Weights of a small transformer language model.
Size: 10 layers, width 384, 6 heads of 64, MLP 1024 SwiGLU, vocabulary 8192.
MLP neurons of a small language model. Each row is named by its layer, matrix (gate and up: input weights) and neuron, and shows model dimensions 320-383. Each number is 128 + 32 x the weight over its row's rms, rounded and kept within 0 to 255. A neuron's up and down rows have the sign that makes its largest values positive.
A block is one neuron, or neurons of one layer that tend to fire together. After each block is what it responds to, as a language model described it from the Wikipedia text at the highest values.

L7.gate520 [127 187 132 136 121 132 138 150 150 116 118 136 173 118 115 107 107 121 144 144 158 144 136  97  84 131 117 152 177 162 151 100 183 155 160 117  77 157 160  78 172 157  77 119  69 115 105 153 129  92 160 145 137 176 118 131 146  70 126 107 165  77  90 110]
L7.up520 [136 151 125 103 137 106 133 140 122 128 115 145 159 173  88 166 103 111 109 173 187 158 180 136  77 120 219 118 126 157 158 136 174 106 139  75 173 143 201 143 103  95  82 197  80 185 151 101 109 108  63 155 130 178 148 156 151 109 140 167  84 121 103  77]
L7.gate583 [172 178 122  94 152 107 165  89 158 140  98 159 146 121 143 148 153 176 129 113  74 189 109 131 169 140 100  98 142 146  85  65  90  57  93 129 144 159 137 141 134  63 131  89  98 120 123  98 140 150  89 115 121 191 104 123  95 121 136 123 146  64  83 101]
L7.up583 [220  47 165 105 124 116 154 126  92 147 148 144 113 133 110 117 156 144 136 136 124 157 176  97 121 121  86 130 115 138 138 135  91  64 120 166 203 141 114 153 147 164  73  83 132 155 142 127  90 144 121 151 155 116 145 132 141 118 143  87 149 138  95  83]
L7.gate660 [124 163 152 112 149  82 130  96  70 119 147  96 142  45 120 152  78 107 186 135 132 168 111 138 113 168 190 155 120 111 138 138 143  95  65 127  56 128 123  72 162 159  94 103 100 143 140  75 151 126  60 117 155  91 101  85  72  97 148 127 129 153 161  93]
L7.up660 [ 96 119 153 108 117 117  83 193 111  67 188 114 114  84 128 113  88 172 152  85 109 139  64 102 172  98 122 155 164 125 120 158 114 186  77 129 130 122 130 194 160  93 102 177 154 177 140 172 127 159 100  61 103 133 101 164  85 111 187  97 150 140  98 162]
L7.gate767 [147  84 124 155 150 137 151 100 105 155 135  73 138 131 128  83 125 143  30 106 119 159 104 116  83 165 100 143 142 127 120 127 131 173 108  98 121 179 103 119 166 107 117 110  89 157 187 138 143 112  89  94 167 158 126 110 161 127 140 153 147 145 125 150]
L7.up767 [113 129 145  65 150 153 142 179 137  75 135 121 110 118 167 136 121 136 113 146 141 128 104 102 108 137 135 108 119 142 150 101 150 101 134  98 144 190 155 145  94 149  38 167  88 149 159 138 119 161 165 144 139 133 122 141  74  90 163  92 165 112 143 121]
Description: Opening of quotes and titles

L2.gate195 [ 88 137 180 157 185 134 134 111  75 159 153 134 140  91 150 174  46 188 140  95 155 107 189 172 131 149 113 131 150  60 111 130 178 197 117 121 159 138 157 133 183  78 148 161  78 146  96  88  70 170 128 181 109 220 170 194 167 132 173 146 100 122 126  96]
L2.up195 [ 91 148 121  77 186 162 112  99  66 124 166 139 144 135 135 133 167 149 145  94 170 134 131 108 143 113  97 107 107 137 123 116 121  68 116 107 101 134 116 148  95 115 177 134 125 138 106 103  95 160 129 133  69  99 146 156 145 121 161  94 163 159  67 153]
Description: Opening quotes and year digits

L3.gate103 [100  90 154 122  89 172 170 144 108 137 153 171 119 148 102 140  87 151 105  82 196 121 168 221 117 102  78 127 140 174 113  90 109 111  94  98  54 169  82 109 151 140 112 147 153 150 111 130 149  88  65 125 114 182 163  75 107  85  98 124  89 153 163 102]
L3.up103 [112 125 163 106 153 154 127 149 162  86 134 187 128 129 123 152 103 179 109 207 118 122 156 165 129 153  63 111 128 167 168 141 113 180 118 173 123 103  85  76 109 106 150 104 127 116 131 119  97 175 114  86 135 140 120 122 119  78  94 102 151  94 144  41]
L3.gate121 [149 164 178 112 148 125  76 101 125 158 140 153 180 136 143 111 156  87  67 110 137 164 115 135  77 189 110 106  87 183  85 142 118 105  73  80  83 150  77 101  71 176 116 100 151 108 136 118 107 128 133 158 159 144  91  94  85  54 171  95  85  87 149 151]
L3.up121 [175 137 142  95  95 156  75 153 118 105 133 134 165  78 170  83  82  87 124 130 158 132 180 151 126 180 118 121 125 107 121  94 131 124 193  58 125 167  87  87  58 142 154 114 156  95  67 101 108  95 125 135  88  72 139 166 136 141 150 119 105 139 174 104]
L3.gate255 [ 78 108 144 103 147 112 137 114 146  60 125 165 188 100 108  85 141 159 188 111 150 111 139 106 113 168 135 160  84 114  97 123 168 198  76 161 113 101 176 144 158 159 108 178 172 140 158 117 135  90 115 112 120 132 122 163 106 160  94 199  96 106 140 129]
L3.up255 [117 142  67 154  81 164  83 133 142  96 167 124  45 155 131 122 140 114 136 131 166 169 120 156 147 138 155 114 149 155  63 128 140  83 115 125 120 112 148 131 141  92  96  87 140 103 108 114 143 123 162 122  87 119 101 115 108 147 117 127 169 112 132 202]
L3.gate258 [ 83 126 166  58  86 135 118  84 119  92  97 107 122 104 107 122 152  92 110 151 142 160 112 114 140 104 134 176 137 128 133 133 147 190 117  95  91 133  72 117 111 121 132 133 136 127 133 148 141 159  73  90 138 145 178 133 108  88 129  84 112 104  98 202]
L3.up258 [106 105 136  94 118 165 142 104  83 140  97 137 109  82 137 141 131 199 182 100 160 115  92 178 200 160 142 147 132 146 166  80 103 113 164  73 155 102 169 139 197 130 140 172 148 122 110  72 149 140 119 144  93 137 128 154 113  40 154 115 124 137 157 135]
L3.gate262 [124 121 110 160 165 122 194 142 135 103 121 126  97 188 115 118  96 103 161 120 154 149  88 127 125 104 172 145  99 175 114  95 132  74  97 126  95 148  62 180  96  96 111 202 140 185 129 113 105 124  88 119  66 142  84  97 171  92 161 155 122 161 120 161]
L3.up262 [143 127 163 102 120 116 141 121 144  90 161 119 144 105 108 179  76 105  73 147 126  98 151  98 144 112 168 101 110 125 135 209 122 134  94 121 146 128 132 163 168  82 131 128 125 141 162 151 132 121  92 169 142  85 105 154  72  92 162 200 153 125 149 181]
L3.gate356 [144 184 128 131  92 141 149 120 134  81  89 114 154  95 180 188 138 111  65 158 180 166 114 159  86 111 108 142 176  53 116 132 139 187 157 111 138 155 143 124 161 162  75 129 124  87 140 111 169 109  88 132 107  96 151 141 110 158 128  32 105 156 169 179]
L3.up356 [ 80 110 117  87 110 165 136 176  89 174 122 148 136 209 153 150  72  71 163 166 133  65 128 169  97 158 131  90 122 110 119 138 156 140 123 123 157 184  44 150  99 137 177  72 111  96  89  94  87 188  96 135 117 105 177 184 110 157  97 175 103  86 144 117]
L3.gate389 [103  73 142 101 109 157  96 188 140 129 129 171 104 137 134 117  84 103  73 111  93 173 165 180 179 107 129 107 145  65 158 155  88 142  85 159 139 125 100 103 126 124  85 140 147 120 137 169 106 121  83 136 101 119 157  99 145  39  98 131 164 191 159 154]
L3.up389 [103 130 145  58 126 133 191 147 169  73 139  99 105 122  85 181 118  98 127  57  65 182 143  85 158 130  94 126 154 179 113 110 145 166 118 103 108 171 132 126 141  81 111  58  71 176  82  68 151 145 115 175 123 111 128 100  85 105 164  85 132 124 130  98]
L3.gate442 [118 128 127 127 164 143  96 108  53 179 147 117 184 194 164 114 111  83 170 130 170 136 131 139 103 127 111  97  97 184 101 135 165 107 149  74 102 147 111 130 113 113  89 138 167 161 127 133 188 122 136 137 177 139 199  89 188 185 133 130 148 135 116 197]
L3.up442 [138 144  82 136 162  89 139 144 112  97  92 146 136 156  92 173  89 141 138 163 128 150 105  99 103 101  66 165  98 159 116  43  90 163 114 160 114 119 163 115 152  88 127 136 134 147 159 172 106 123 119 158 123 133 135 134 144 189 168 147 161 155 112 164]
L3.gate466 [159 127 184 169 138 144 127 114 112 114 115 105  78 115 125 171  68 166  67 142 136 117 133 140 156 113 111 110 134 140 131 111 106 148 112 102 110 121 105  90 152 157 111 128 100 162  92 121 134  99 104  79 128 105 180 126 101 114 105  89 141 144 108 197]
L3.up466 [109 187 135 187 100 160  80 103  71 127 183 155 145  78 174 153 158 134 171 139 136  86 184 128 110 114 123 138 124 132  82 103 108 118  86 138 156 160 168 151 125 106 112 129 187 110 110 154 143 121 110 165  85 143  93 153  89 146 134 134  76 182 104 173]
L3.gate547 [ 72 187 112  85 105 162 112 157 218 158 154 120 118 111 107 110 124 124 155 147  57  80 131 107  61  76 134 131 149 110  96 183 145 120 166 128  77  93 147  86 158 145 117 167 113 134 132 144 164  85  56 188 130 152 133 127 137 137  65 114 113 119 113  89]
L3.up547 [108 143 126 122 104 162 114 149 150 144 116 177 102 139 182 114 176 127 143  90  81 132 132 188 129 132 178 107 134 132 129 132 131 142 103 135  68 107 123 119 102 103 109 100 127 156 156  51  80  71 127 154 195 144 107 144 110 142 131 161 127 149 101 103]
L3.gate662 [ 93 139 158 159 159 160 163  85 164 119 175 112 133 116 173 108 150 102 176 106 174 150 175  83 125 107 127 139  60 131 154 111 153 109 114 103 138  56 106 132 194  96 114 112 156 168 107 145 161 144  67 162 108 165 109  94 133 145 136 139 137 106 104 180]
L3.up662 [152 132 167 165 112  99 127 255 125  77 157 138 160 114 138 109 132 145 156  91 103 186  69 120  91 113 175 119 109  95 133  79  65 126 152 106 116 136 146 112 138 162 107 184 150 154  82 195  76 136 120 159 139 110  97 149 129  94  91 111 175 165 192  94]
L3.gate790 [105 100 173  91 146 129 127 198 118 101 167 135 139 115 103 135 111 100 100 138 141 168 146 134  80 162  89 134 149 110 181 119 156  95 113 106  83 118 135 148  94 102 162 122 103 153 128  83 112 145 117 110 152 148 115  76 156  82 111  95 157 110 114 117]
L3.up790 [164 100 126 128 129 104  94 148 169 159 147 164 153 142 127 116 147 165  69 136 189 171 144 154 117 133 160  79 172 193 137 116 141 120 147  97 132  98  92  95 146 173 128  90 177 157 158 117 174 116 110 101 170 133  53 155 155 113 129 135 155 128 211 116]
L3.gate863 [ 94 124 175 109 191 133  95 186 167  80 184 164  81 134 166  83 124 146 114 171 106 112 123 146 109 184 111 106 119 151  96  74 166 135 144 141 158 104 120 110 140 155 124 102 108  97 195 167  94 111  83 144 134 187  42 124 127 137 148 144 165 137 143  99]
L3.up863 [143 154 163 152  87 153  89  64 142 135  80 159  78 150 123  80  87 116 114  85 134 127 138 119  70  98 172 101 178 152 111 120 153 173 119 110 118  85  73 103  90 124 191  99  78 170 179 136 111 168 175  88 174 174  96  86 132 142 112 154 147 114 188 156]
L3.gate882 [ 63 103 103 150  86 141 150 124 120  95  94 141 160  94 142 135 131 185  88 115 144 169 107 105 103 180 110 105 134 129  98 110 166 125 121 111 122 168 182 161 131 109 172 123 125  76 156 107 138 172 175 162 103 152 165 204 102 148 139 140 122  97 160  90]
L3.up882 [153 121 118 131 172 159  97 111 105 127 107 158 170  80 176 132  62 103 128 117  71 151 111  93  92 158 132 101 147 158 122 117  77  81 135  97  97 181 169 125 145 135 125 121  71 160  86  97 113  48 125 132  79  73 191 109 146  55 153 122 170 113 143 157]
L3.gate939 [112 118 100  88 120 166 116 153 117  88 130  95 133 124 123 100  99 166 106 165 149 168 101 166  98 103  92 112 146 100 118  86 112 178 150 146 147  74 135 144  63 106  76 175 179  81 111  85 117 163  79 157 140 148  88 182 146 124 122 131  95 180 162 149]
L3.up939 [ 67 119 141  98 129 154 145  47  94 163 132 106 191 113 121 134 121 137 102 104 166  44 154 157 114  56 168 102 134  87 118 124 122 126 140  99 134 115 152 108 121 118 140 153 134 106 132 151 184 145 142 183 156  89 141 114 109 152 144 155 152  67 140 108]
L3.gate954 [105 166 179 101 213 130 140 140 105  77 180 167 117  69 116 146 114 148  82  74 115 101 171  91 115 149  49  89  72 129 124 117 170 149 176 123 108 154  66  97 142  98 117 156 144 115 131  92 135 166 167 111 139 141  96 164  88 111 135  95 141 154 148 173]
L3.up954 [125 123 160  96 148  85 112 108 144 109  91 149 115  97 135 129  63 105  62  81  94 131 127 109 135 174  89 102 156 105  90  96 101 115 172 190 105  82 135 129 116 143  84  91 143 155 153 173 133 132 180  89 120 104 132 151  89 106 182 122  81 130 101 137]
Description: Opening quotation marks

L2.gate34 [116 106  87  80 149 104 197 175 190  97 152 184 166 153 152  86 191 143 136 162 132 159  59  90 120 131  91 123 140 106 181  92 127 115 118 181 127 119 147 137 135 145 141 139  97 120 176 102 115 201 163 130 195 140 121 171 206 114 105 117 106 188 107  95]
L2.up34 [131 101 112 199 179 101 102  91 176  79 143 118 145 153 127 134 152  99  75 115 141  99  59 162 154 190  71 130 164 105  89 130 130 124 172 135 128 133  90  94  59 168 107 152 116 169 104 105 154 105 114 162 107 100  92 130 108 134  89  45 152 125 110 144]
Description: Clause-ending comma

L3.gate100 [ 98 103 169 138 131 101 111 134 161  97 145 143 153 127 134 107 182 142 135 177  77  96 113  86  53 108  86 128 143 109  97 105  98 157  92 148 139 113 120 119 139 123  99 125 122 147 134 121 203 127 194 164 180 139  84 168 125  97 132 162 126 127  59 100]
L3.up100 [128  95  78 116 143 147 122 105 135 122 173 134  96 214 106 131 144 109 110 132  86 150 139 133 158 103 118  47 156 116  88 124 193  96 118  91 102 154 167 132 141  95  93 151 140 100 114  92 156 132 120 106 168 124 140 168 188 128 120 124 134  77  98 157]
L3.gate261 [120 118 151 159 129 128 108 144 123 168 169 171 166 170  96 139 137 103 130 134 129 193 149  90 117 151 127  87 112 148 186  98 151 151 115  79 120 131 130 196  87 108 143 122 154 148  85 134 118  61 115 130 116 122 206 133 171 144  76 134  40 150  66  74]
L3.up261 [188 123 127 152 165  97 154 162 147 154  96 101  82 152 154 142 133 116 137 118 100 158  86  64 126 132 118 143  92 109 170 173 170  91 106 123  88  94 110 113 105 119 180 140 114 148 125  38  84  93 189 127 127 120 182 150 156  70 169 137 144 103 124  86]
L3.gate274 [134 101 102 115 187 101  66  91 156 136 114 115 163 186  87 177 169 129 104  96  63  79 160 167 129 176  92 151 148 133  92 116 211  90 102  81 110 183 156  90 117 148 108  89 120  74 136 150  94 129  67 109 206 179  92 140 131 130 103  85 130  85  74 123]
L3.up274 [122 111 142 116 168 134 129 145 193  95 208 178 150 131 115 103 163 146 164 133 113 184 106 156 146  93 102 128  95 143 151 130 161 103 129 158 166 152 105 176 150 185 143 186  90 124 189  82 145 117 121  80  99 122 126 184  95 187  79  88 121 128 153 125]
L3.gate311 [169 169 131 106 132 171  86 126 180 153 147 146 144 104 126 141 152 116 103 152 122 103 124 107 153 103 140  92 142  57 118 169  83  52  87 165 122 211  94 133  94 130 112 169 102 162 147 132 148 109 158 159 129 102  92 100 152 156 139 116 141  90  99 113]
L3.up311 [151  92 164 141 164  80 152 167 136 178 141 136  81 150 105 136 135 122 176 132 175 126  89 116 152 146 114 165 111 136 138 116 126  92 158 155 133 141  70 127  97 150  88 133  73  87 145 110 102  77  82 122 105 149 144 133 153  53 105 153 174 100 128 184]
L3.gate314 [136  88 137  73 121 159 129 125 146 160 109  77 132 119 178 184 150 182  94  93 125 169 165 133 145  95 152 183 131  95 199 114  76  87 182 150 101 142  92  35 131 160  79 112 159 133 110  97 121 126 153 124 161 117 120 146 116  80 102  80 173 155  88 160]
L3.up314 [153 103 133 130  96 121 115 160 118  88  82 156 121 198 111  88  90  82 118 104  75 173  73 189 142 122 139 120 122 177  89 155 149 117  75 109 143 165 170 126 158  84 158  72 154 111 151 148 107 117  93 126 124  95 145 145 142  95 190 116 132 129 106 112]
L3.gate391 [154 122 126 121 109 166 130 146 176 133  90  63 150 131 107 138 129 144  45 155 183 148 188 140 148 168  87 110 110 154 110 139 175 110 145 123 114 148  78 107 107 151  34 123 140 139 167 143 101 194  76 120  83 159 118  84 120 100 139 156 114 132 150  84]
L3.up391 [149 118 148  54 123 160  90 153 149  96 157  51 142 134 193 122 166  93  85 144 161 120  67 152  70 121 153 143 148 157 129 170 141 156 106  78 133 156  76 162 150 148  89 138 120 137 120 178  85 190 112 119 135 126 156 137 133 117 134 110  92 149 151 140]
L3.gate425 [125 172  97 129 107 150 140 133 105 108 133 114  93 148 150 157 105 152 132 188 168 187 127 172 152 133 150 167 137 156 171 135  57  66  99 130  96 161 117 109 134 131 136  85 117 121 151  97 124 107  91 151 107 126 102 106 108 132 128  96 203 136 146 103]
L3.up425 [185 105  71 125  94 150  96 145  74 137 154 141  95 188 138 112  89 111 138 120 147 127 122 144 172  90  77 162 121  82 128 173 108  93  87 174 119 169 108 179 201 181 159 135 151 133 142 104 140 116 125 101 117 114 118 146 167 123 191  57  81  78  82 186]
L3.gate550 [150 121  96 125 120 167 152 162 115 128 143 165 145 138 121 197 181 182 111  56 105 142 108 152 151 154  79 158  59 153  92  89 156 129 125 182 133 188 117 138 146 159  74  97  96 107  76 112 101  62 115 127 127 122 146 163  89 165 124  92 163 113  86 152]
L3.up550 [164 136 113 100  93  81 166 114 136 129 110 140  95 122 118 129 151 194  86 142 111 159  83 145  93 121 136 134 138  68 149  95 100  90 126 105 127 168 127 125 174  80 157  19 180 129  86 140 161 110 136 177 130 150 140 111 170 131 141 116 130 133 129 134]
L3.gate552 [193 110  57 168  73  80  99  77 123 128 116 125 165 159 156 143 113 186 171 134 144 165 142 126 144  89 139 142  85  80 156 140 135 155 171 133 108 105 108 113 138 166  42  94  97 141 135 140 102 127 139 126 152 146 170 169 135  87 151 102 118 117 137 148]
L3.up552 [163  87 150 122 110 116  80  74 130 139 153 174 148 126 131 143 177 117 115 181 158 154 154  99  90 104 110 150 127 132 144  91 113 109 110  74 129 142 132 131 149  86 165 184  93  75 139  95  99 107 137 162 113  82 149 115 188 107 107 138  74 129 211  71]
L3.gate620 [144 179  81 120 203  88 159  94  95  92 111 177 129 118 159 168 153 129 135 162 102 127 141  87 133  88  83 132 136 141 162 102 133 159 100 116 167 153 110 165 194 134 109 111 110 120 169 121 148 133  72 210 121  87  75 175 156 112 132 191 153 102 104 169]
L3.up620 [180 151 113  82  62 100  86 108 145 122 101 100 102  74 197  67 146  74 135 172 164 103  84 204  45 128 197 129 124 117 130 145 110 108 146  66 144 146 132 166 167 166 169 109  94 167 147 120 124 105 150 101 134 166 146 104  64 107  98 103 111 154 135 110]
L3.gate672 [156 145 159 112 149 107 147 139 160 107 100 188 130 125 139 134 154  97 128  93  73 183  97 105  69 127 138 145 112 104 107 153 140  71 160 158  88 117 121  57 182 186 152 160 166 131  75 127 128 152 157 152 127 175 137 105 157  99 133  87 158 168 111 205]
L3.up672 [131 134 136 104 120 148 117 148  83  88 133 146 139 121 102  99 193 101 114 128  83 112 134 126 130 166  82 141  78 138 136  51 118 137 133 113 118 148 113 144 164 129 169  77 117 145 133 104  99 165 186 153 173  95 120 153 173 182 117  90 148 169 152 178]
L3.gate696 [ 80  48 117 149 158 110 145 130 162  83 159  92 153 129 114 109  66  92 134 111 107 120 120 110  71 109 143 113 115 125 153  93 166  89 155 123 119 148 112 131 150 148 105 191 172  88 127 132 115 154 145 179 169 171  87  69 160 138  85 208 132 126 109  93]
L3.up696 [131 189 134 144  91 164 127 125 118 125 106 116  90 175 143  65 117 108 147 111  87 100 137 171  93 120  98 167 150 112 181  92  87 104 121 106 173 131 156 108 122 100 176 112 137 137 128  99  95 142 133 102 177 115 148 165 169 150 143  80 143 179 132 181]
L3.gate741 [179  88 156 129 126 163 124  77 174 108  94 116 121 136 171 116 155 130 116 132 160 106 125 127  48 125 163 146  72  96  61 129  81  91  53 124 108 128 196 171 154 129  91 117 152  88 175 126 102  60  93 117 129 112 112 129 116 123 153 147 129 112  57 102]
L3.up741 [ 65  98 157 146 116 144 165  92  97 130 130 154 185 121 109 151 137 139 181 155  98 161  80 126  91 140 142 122  99 118 190 158 157  71  46 113 118  95 169 170 129 102 141 144  98 105 122 178 122 137 128 106 173 161 131  94 116 165 147 208 157 137  96 147]
L3.gate758 [141 125 144 200 133 210 109 158 152 156 158  77 140 119 155 111 140 145 127 157  80 134  76 118 152 103  89 120 155 110  66 140 101  98 157 104 137 176 147 147 110 125  88 167 113 115 103 108 167 126 141 108 175 168  87  88 159 143  75 166 142  78  53 127]
L3.up758 [193 128  86 170 106 149 160 138 102 119 140 121 131 123  96  72 131 133 161 106 100 154 110 120  85 102 142 153  96 185 146 113 140 118 154 151  95 130 171 150 152 181 169 120 114 161  83 165 159 102 181 101 136 163 165 167 156 143 134  91 167 126 121 118]
L3.gate885 [211 114 141 101 149  94 132 125 150 150 167 165  96 202 145 179 186 170  99 156  77 147 133 125 124  88 144  81 134 130 160 135 113 135 108 171 133 147  94 144  97 125  94 145 114 159 123 151  96 133 133 163 179 105  75 153 107 168 110  72 105 144  83 147]
L3.up885 [154  88 100 124 150 133 158 147  75  74 104 162 124 190 111 109 178 134  99  96  95 162 129 131 118 163 116 141 132 113 115 143  99 114 169 118  66 173  77  78  67 135  83 119 103 166 110 114 141 129 158  84 163 130 156 176 172 114 121  78 154 142 136 170]
L3.gate1015 [168 132 102 162  99 145 173  84 151 125  95 146 129 133 149 153 162 113  84 136  89 136  68 175 119  92 149 107 146 165 122 132 104 104  89 155 127 128 189 154 120  66 104 123 179 118 111  89 167 135  85 144 170 120  78 114 175  98 115 164 111 118 118 128]
L3.up1015 [110 119 166 107 167 171 173 106 133 127 196  85 125 125 104 119 177 129 107  60 142 123 131 131  92 156  96 120 145 100 121 131 123 125 115 108 120 100  89 177 141 170 156 142 100 114 116  73 142 137 156 172 159 127 107 119 134 119 118  97  67 100 188 129]
Description: Comma after phrase ends